{"num_attention_heads": 6, "intermediate_size": 1536, "vocab_size": 2091, "hidden_act": "gelu", "qk_norm": false, "attn_scale": 0.125, "init_std_o": 0.0, "optimizer": "muon_variant", "beta1": 0.93, "lr_head": 0.00936, "decay_fraction": 0.777, "decay_shape": "cos", "batch_tokens": 262144, "z_loss": 0.0001}
MLP neurons of a small language model. Each row is named by its layer, matrix (down: output weights) and neuron, and shows model dimensions 192-255. Each number is 128 + 24 x the weight over its row's rms, rounded and kept within 0 to 255.
A block is one neuron, or neurons of one layer that tend to fire together. After each block is what it responds to, as a language model described it from the Wikipedia text at the highest values.

L4.down298 [141 129 130 159 126 120 107 110 121 122 137 110 118 100 149 168 125 125 106 160 128 139 151 112 139  94  92 120 124 135 158 156 102 142 167 111 128  84 125 127 110 180 100 120 182 137 109 140 161 108  95 153 101 118 155  96 110 126 129 109 136 130  95 150]
Middle pieces of split words, such as ish in Wohaishi, Yor in New York and dep in Independent, plus "| " cell separators after numbers in stats tables.

L3.down75 [101  83 114  97 136  94 124 108 100  99 147 116 127 136 117  96 160 136 105 129 157 135 129 120  93 130 105 111 128 151 130 155 125 133 154 115 131 136 102 141 128 124 119 153 160 125 140  97 106 128 113 153 151 120 161 114 181 111 129 108 108 158 152 103]
L3.down86 [123 122 115 126 115 133 139  93 142 172  95 111 143 136 142 125 154 130 155  75 103 158 134 119 114 137 140 124 128  97 119 140 123  82 155 129 121 196 140  94 112 118 163  84 171 110 118  67 121 125  97 137 155  77 115 120 172 166  82  89 129 150 118 117]
L3.down185 [ 95 109 125  84 123 145 157 169  96 119 150 161 145  92 120  99 135 138 125 103 141 140 145 152 104 157 116 134 144 114 163 109  85 142 163 119 108 135 176 154 176 137 114 125 143 143 112 121 161 161 132 148 104 116 167  99 119 140 126 113 142  89 185  99]
L3.down281 [106 104 113 141 164 140 103 135 103 168  70 163 121 107 138 126 118 134 119 175  94 107 143 136 125 119 128 131  78 106 125 121 121 170 167 112 159 151 131  85 148 119 148 162 153  97  88  96 121 118 112 110 114 114 144 122 104 165 165  99 163 152 159 137]
L3.down1155 [143  78 144 174 144 131 143 140 127 108 163 117 160 114 129  83 143  84 147 177 145  91 105 121 161 113 143 124  86  95 129 121 118 126  99 178  97 120  72 130 143 121 147 110 134 114 139  86 171 141 162 131 160 143  75 127 106 104 125 136 152 143 144 113]
L3.down1248 [123 122 106 122 166 117 159 127 124 104 119 119 132 135  85 103 159 119 109 144 134 157 152 146 136 132 109 103 111 101 143 157 128 101 122 137  91 140  98 134 102 107 106 158 102 146 136 139 133  87 138 125 118 133 153  96 117  92 151 119 127 145 117 137]
L3.down1477 [107  98 107 166 160 139 126 107  97 132 120 120  92 126 114 141 153 166 133 133 103 133 125 168 140 130 119 112 140 118 149 123 137 154 111 155 173 124 149 123 147 103 126 138 134 161 187  75 126 128  85  97 125 115 139 110 117 100 132 165 148 112 149 177]
L3.down1491 [201 111 122 110 101 131 143 140 141  97 103 136 137 147  64 133 119 150 191 118 126 103 131 154 114 138 139 154 130 130 138 125 153 116 118 133 120 128 109  98 127 144 151 145 155 122 130  84 104 160 137 107 170 106 155 146 141 115 147 115 160  90 155 152]
Determiners and quantifiers that open a noun phrase, such as an, a, each, every, those, this, often following in or a sentence start; also table-row pipes.

L4.down322 [125 163 125  94 169 145 136 142  95 162 148 136 109  76 122 118 110  81 169  97 125 148 175 118 153 137 152 124 119 112 115 160 185 133 137 134 134 129 164 110 137 161  97 109 138 112 136 106 135 144 147 111  82 106  72 142 117 100 104  97 136  83 116 130]
Determiners and possessives that open a noun phrase, often sentence-initially or after a comma, such as a, the, this, each, its, my, their.

L3.down141 [110 109 149 130 163 107 130 139 141 147 154  97 136  99 118 127 144 126 125 112  99 150 111 112  80 124 162 141 102 143 150 168 133 139 121 119 148 129 120 130 170 111 144  70 209 144  92 134 120 163 164  89 114  98 144 108 132 167 120 154 120 138 136 181]
L3.down237 [158 164 127 146 150 106  87 144 167  91  88 121 143 119  81 126 113 129  74 139 129 140 126 101 103 128 133 134 116 127 107 145  92 116 150 114 133 154 156 159 159 140 111 102 148 140 106 129 147 116 118 139 107 112 113 101 135 107 166 119 118 124 132 155]
L3.down550 [128 120 157 123 103  99 115 145 111  91 117 139 147 138 168 142 114 104  80 152  88 164 142 133 137 171 125 109 143 141 143  98 120 126 107 145  96 116 149 178 126 142 129 133 144 131 140 110 120 140 156 153 140 117 171 124 126 121  92 134 102 120 104 104]
L3.down777 [180 103 130 120  94  96 169 149 109 119 145 137 169 160 142 135 156 150 113  86 155  83 139 133  84 140 163 146  95 178 118 156 138 137 104 133 115 142 174  93 161 158 108 137  67 140 133 141 106 161 133 141 110 105 162 127 155 134 166 103  89 116 163 118]
L3.down854 [140  79 149  86 135 125 139 175 118 160 127  92 170  88 116 150  86  88 135  56 172  89  73 160  72 112 130 129 116 120 112 127 118 132 121 137 162 127 130 127 146 133 131 159 138 139 131 115 107 106 127 116 146 119 134 121 140 146 126 117 129 150 109 109]
L3.down1168 [109 123 132 141  83 124 152 122  91 128 192 113 111 145 145 105 115 108 118 101  75 145 139 158 101 156 148 136 112 102  78  87 125 150 143  88 160  90 169 115 110  89 114 167 147  96 137 169 113 130  78 134  98 137 142 107 148 112 162 124 199 115 115 133]
L3.down1348 [149 131 102 174 107  84 168 144 123 146 107  94 135 113 126 142 124 114 142  93 121 135 103 173 161 141 114 107 136 147 131 105 154 125 146 123 130 158 139 129  81 100 130 104 171  73 116 112 149 104 136 103 113 122 134  87 144 128  80 108 127  99 155 139]
L3.down1535 [157  97 126 114 154 108 102 153 172 155 151 138 112 158  90 117 184 149 172 107 138  98 140 126 137 148 127 117 100 123 147 123 158 159 143 107 154 111 121 120 126 167 129 124 153 136 143 123 112 171 127 115 148 110 101  91 123 136 135 118 151 124  95 149]
Tokens in sports biographies and stats tables right before a club or team name or next number, e.g. plays for, loan from, table cell bars.

L4.down869 [164 105 144  98  87  99 118 106 123 114 117 153  91 126 146  98 152  93 196  98 105 109  98 145 157 176 124 132 143 142 151 123 151 130  95 141  93 123 140 114 119 130 108 154 117 126 116 151 156 129 169 101  80 144 124 123 113 132 141 105 113  70 105 145]
Word pieces inside sports results, tables and match reports, especially round, stage and league terms such as Second, Relegation, preliminary, Third, and scores like 1–1.

L2.down19 [130 110 150 132 154 131 151 121 158 129 144 111 105 143  89 111 139 132  92 106 142 117 145 163 130  99  77 125 119 143 107  57  96 129 134 139 104 128 118 129 152 166 129  94 131 113  97 156 159 100 122 140 146 113 116 121 160 120 128  87 127 137 101 111]
L2.down29 [131 145 133 134 109  95  68  87 113 142 135 172 161 139 195 113 129  86 128 163 140 112  91 129 100 172 130 142 128 111 104 146 127  99 123 188  94 136  88  77 128 184 112 126 117 102 108 137 141 130 130 109 131 108  99 142 120 166 120 167 118 112 165 178]
L2.down273 [140 129 152 118 109 130 168 142 118 134 104 146 132  96 149 136 134 106 110 124 178 117 122 111  99 105 133 152 123 102 121 133  96 136 162 133 128 119 133 111 111  54 152  99 118 146 116 134 126 122 114  51 105 128 131 164 118 133 152 109 135 151 101 142]
L2.down498 [122 172 139 105 103 150 150  64 105 117 129 120 115 140 154 106 124 137  92 159 139 134 128 151  87 120 148 148 135  82 130  87 133  71 156 113 122 169 105  83 120 127 114 127 111 108 134 104 106 151 122 151 135  74 143 154 134 115  59 146 119 170 153 138]
L2.down1003 [118 130 140  48 121 152 117  86  98 143 121 143 127 157 156 107 131 123 107 133 157 152 126 143 138 127 165 146 147  87 146 122 146 127 124 130 100 145 110  73 161 109 128 100 129 125 131  97 164 115 109 126 161  75 136 151 159 118  44 143 146 144 128  99]
L2.down1106 [ 96 190  98 159 138 146 137  94 185 132  90 157 124 154 115 117 158 133  95 128 140 144 125 132  90 141 104 150 151  91 158 160 144 140 169  85 147 136 146 163 113 130 128 124 123 141  97 129  99 133 166 163 122 115 118 133 126 150 115 127 124 138 147 106]
L2.down1147 [125 147  72 126 109 137  91  63 116 110 110 126 168 146 128  89 117 134 128 144 122 110 116 151 127 144 135 120 106 159 154 164 110  86 125 120 142 143 106 112 139 121 116  98 177 115 103 120 127 105 139 106 156 136 126  98 125 154  86 161 118 158 105 144]
L2.down1481 [140 127 150  72 137 155 129 112  98 130 122 122 139 146 161 128 133 147 173 104 131 138 134  91 126 109 129 107 125 157 132 162 130 142 118 138 111 129 128 161 133 169 142 147 134  98 122  96 164 146 149  79 100 161 113 117  74  99 168 112 101 125 101 147]
The pipe "| " separating column names in the header row of Wikipedia tables, such as "Votes | % | Seats" or "Team | Engine"; occasionally ordinary mid-sentence tokens.

L2.down433 [144  96  39 121 117 149 142 114 160 105 183 148 125 112 124 155 113 102 129 131 121 178 151 154  90 133 129 156 179 142 125 142 132 129 110 125 175 113 126 129 123 105 114 160 154 135 134 154 112 136 136 120 119 151 203 183 133 116 133 147 151 141 106 137]
L2.down568 [132 130 120 141 109 146 110 158 159 146 103 143 113 163 144 161 105 101 186 113 129 120 137 149 108 122 135  96  99 130 144 137 130 143 160 184 144 124 170 139 123 112 114 125 137 180 129  98 166 118 100  97 108 128 135 176 128  88 129 123 118 104 140 159]
L2.down623 [148 131 152  75  98  67 108 135 129 143 146 135 161 118 163 123  98  93 111  99 125 134 130 173 140 138 149  90 112 127 117 135 157 122  99 163 142 172 120 120 145 131 112 124 104 140 148 121 158 130 143 132 145 100 147  94 103 145 156 129 131 119 140 122]
L2.down753 [119 111 125 100 184 119 114 121 122 145 119 121 142 175 116 110 155  83 162 150 149 123 135 193 151 151 121 142 168 140 104  68 131 133 144 151 176  63 149 141 119 121 102 131 112 137 142 101 104 146 142  85 153 111 124  73 160 133 122 143 151  93 125 113]
L2.down958 [119 117 170 105 169  89 146 121  81 106 136  82 144 153 105 106  99 100 130 114 110  91 130 119 142 122  98 112 111 151 146 136 144 136 105 181  94 118 139 105 129 136 132 123 133 123 106 125 149 112 160 109 161  98 113  78 129  93 126 145  90 102  96 107]
L2.down1469 [ 87 102  91 120 166 132 131 140  80 124 144 104 175  95 136 165 172 139 136 133 137 131 161 144 131 123 147  91  84 129 182  98 129 118  96 124 121 101 102 135 136 115  91 127 100 120 174 114 142  90 183 139 120 161 124 128 108 142 107 155 126 123 174 103]
L2.down1524 [122  92 157 129 156 140 124  94 156 102 144 148 126 126 175 128 157  91 142 141 129  90 145  99 139 139 140  99 119 123 119 101 120 162 134 162 129 139 151 113 147 109 127 143 110 134 118 143 116 148  79 147 114 159 165 110 134 168 137 144 123 169 149  74]
L2.down1531 [139 105 128 127 152 126 107 112 148 136 132 104 172 148 145 167 148 133 132 144 129 135 109 164 101  98 146 126 127 138 116 110  89 137 112 122 120 125 149 121 125 124 133 139 147 136 131 137 157  82 110 131  98 122 170  68 137 105 116 100 147 118  98 137]
Pipe separators in sports statistics tables, mostly before a row's last total column (| 0 | 11 |), plus some tokens in footballer biographies (side, who).

L2.down38 [105 141 110 139 105 160 179 122 116 114  90 149 118 105 111 146 180 134 168 139 152 161 158 165 156 114 134 172  65 117 129 126 153 154 131 151 107 100 133 154 140 150 104 165 155 102 141 122 114 127 139 107 156 151 103 124 160 122 122 165 101  65 167 144]
L2.down400 [119 127 114 105 116 126 136 139 131 128 130 109 108 166 112 116 129 152 138 132 135  92 106 129 117 120  93 100 117 109 118 159 141 160 115 129 127 108 143 167  89 119 133 115 149  92 164 104  94 100 120 101 130 140 126 121 108  96 168 158  96 126 137 153]
L2.down744 [168 132 129  97 180  88 134  69 157 151 144  62 116 133 149 114 123 136 135 120 141 156 152 165 116 113 150 113 140 117 125  90  76 164 177 116 146 121 115 127  80 150 163 155  82  90 165 119 117 105 102 105 129 131 151 118 128 194 121 111 139 101 114 105]
L2.down825 [134 121 131 145 108 153 113 188 129 170 130 123 117 123 109 118 131 166 163 129 118 124 105  76 120 102 160  85 147 104 117 168 136 144 145 149 134 163  83 106 164 163 141  77 111 142  73 131 129 120 149 145 128 134 122 101 149 100 163  87  98 124 124 133]
L2.down866 [127  75 122 115 144 143  67 130 133 133 117 149 113 139 113  98 198 153 105 135 118  80 120 150 141 131 159 169 112 113 112 140 162 138  88  76 171  94 136 117 112 128 109 108 172 134 115  80 107 127 139 120 138 134 136 143 129 134  90 141 120 161  87 106]
L2.down965 [122 166 142 106 148 143 134 195 162 134 184 108 145 127 166 133  86 127 125 119 150 117 109  83  86 107 142 131 114 124 141 129 109 121 151 158 159 135  96  93 112 131 101 101 139  74 123 104 102 120 150 126 116  78 107 136 123  96 178 134 106 129 144 114]
L2.down1154 [ 85 128 131 105 169 103 193  95 118  94 102 129  76 175 127 128  99 174 112 131 115 128  82 105 149  99  90 167  96 124  89 147 120 103 143 153 111 114  99 107 142 125 138 118 119 142  89 151 111 145  89 110 125  77 124 151 179 158 120 103 132 113 147 134]
L2.down1350 [169 102 141 117 135 107 136 134 131 151 100 119 120 169 150  94  82 127 119 159 176 128  91 105 115 202  93 108  99 198 115 151 158 150 134 121 142 133 167 112 108 152  87 127 118 132 120 140 109  89 136  97  98  81 120 122 140 104 138 144 140 102 122 138]
Fires on assorted tokens throughout sports Wikipedia articles: team names, stat tables, section headers, career prose, e.g. New York, ===, Result.

L3.down8 [109 136 134 134 161  96 115 111 114 122  81  70  92 128 164 139  83 146 110 119 112 120 122 122 106 127 115 122 136 140 138 146 125  95 157 151 143 140 113 153 105 152 142 142 140 150 104 123 171 110 156 150 172 118 170 112  80 174 115 153 149 128  99 149]
L3.down184 [ 89 145 119 109 122 101 119 139  83 125 153  83 139 137 148 162 129 174 140 169 131 143 124 130 105 134 104 163 120 108 128 126 159 120 122 130 121 107 155 150 150 174 129 159  93 150 136 124 111 126 177 174 131 141  70 109  91 146 146 165 118  92 126  86]
L3.down585 [117 142 122 142 118 132  97 148 127 106 116 156  95  98 137 155 116 155 167 165 121 110  74  88  95 137  81 138 164 137 126 119 159 121 124 176 126 103 141 140 124 115 118  90 118 102 113 154 131  84 185 149 155 127 105 103 121 105 129 150  98 135 169 132]
L3.down863 [156 134 167 109  90 120 138 135 136 108 137 155 142 117 149  93 102 158 176 140 135 119 145 166  89 142 156 125 137 110 104 157 167 124 136 139 163 131 119 158 151 122 106 104 131 147 123 119 133 127 105 175 183 143 103  70 113 129 131 130 167 146 129 135]
L3.down978 [105 148 133 177 124 115 143 104  89 135 152 110  97 157 118  84 115  94 115 117 125 146 123  86 112 110 117 153 131 137  79 151 121 109  87 124 137 119 118 150 153  99  99  95 132 143 117 162 129 173 110 128 126 141 120 127 134 174 142 116 170 200 144 139]
L3.down983 [128 136 108 135 104 136 129  83 114 100 127 117 129 140 136 117 117 119 135 151 125 146 169 127  94 128 131 101 141  90  97 161 152 142 111 109 149 126  91  84 141 150 113 112  86 108 172 178 132 132 154 130 118 139 130  99 121 152 108  79 108 160 101 123]
L3.down1167 [ 98 151 146 132 124 127 135 135 123 139 149 143 159 134 128  95 138  86 125  93 150 141 134 137 174 127 124 115 131 127 119 149 144 175 150 106 137 136  79 154 137 135 100 132 150 142 118 131 131 110  93 155 126 135 125 117 116 123 142 134 139 106 134 122]
L3.down1306 [ 92 134 177 137 141 152 119  90 116  89 131 149 131 147 147 125 115 132 175 104 115 138 122 122 143 145 114 131 142 133 119 151 116  97 168 107 122 118  83 122  95 148 158 129 155 138 132 137 171 106  74 172 154 111 121 133 126 111 123 139 148 122 133 120]
Token right after a capital initial or abbreviation inside a name, mostly the period (J. Long, St. Louis, Ph.D), also the next piece (M-ickey, J-udith); and cell-separator pipes in numeric stat tables.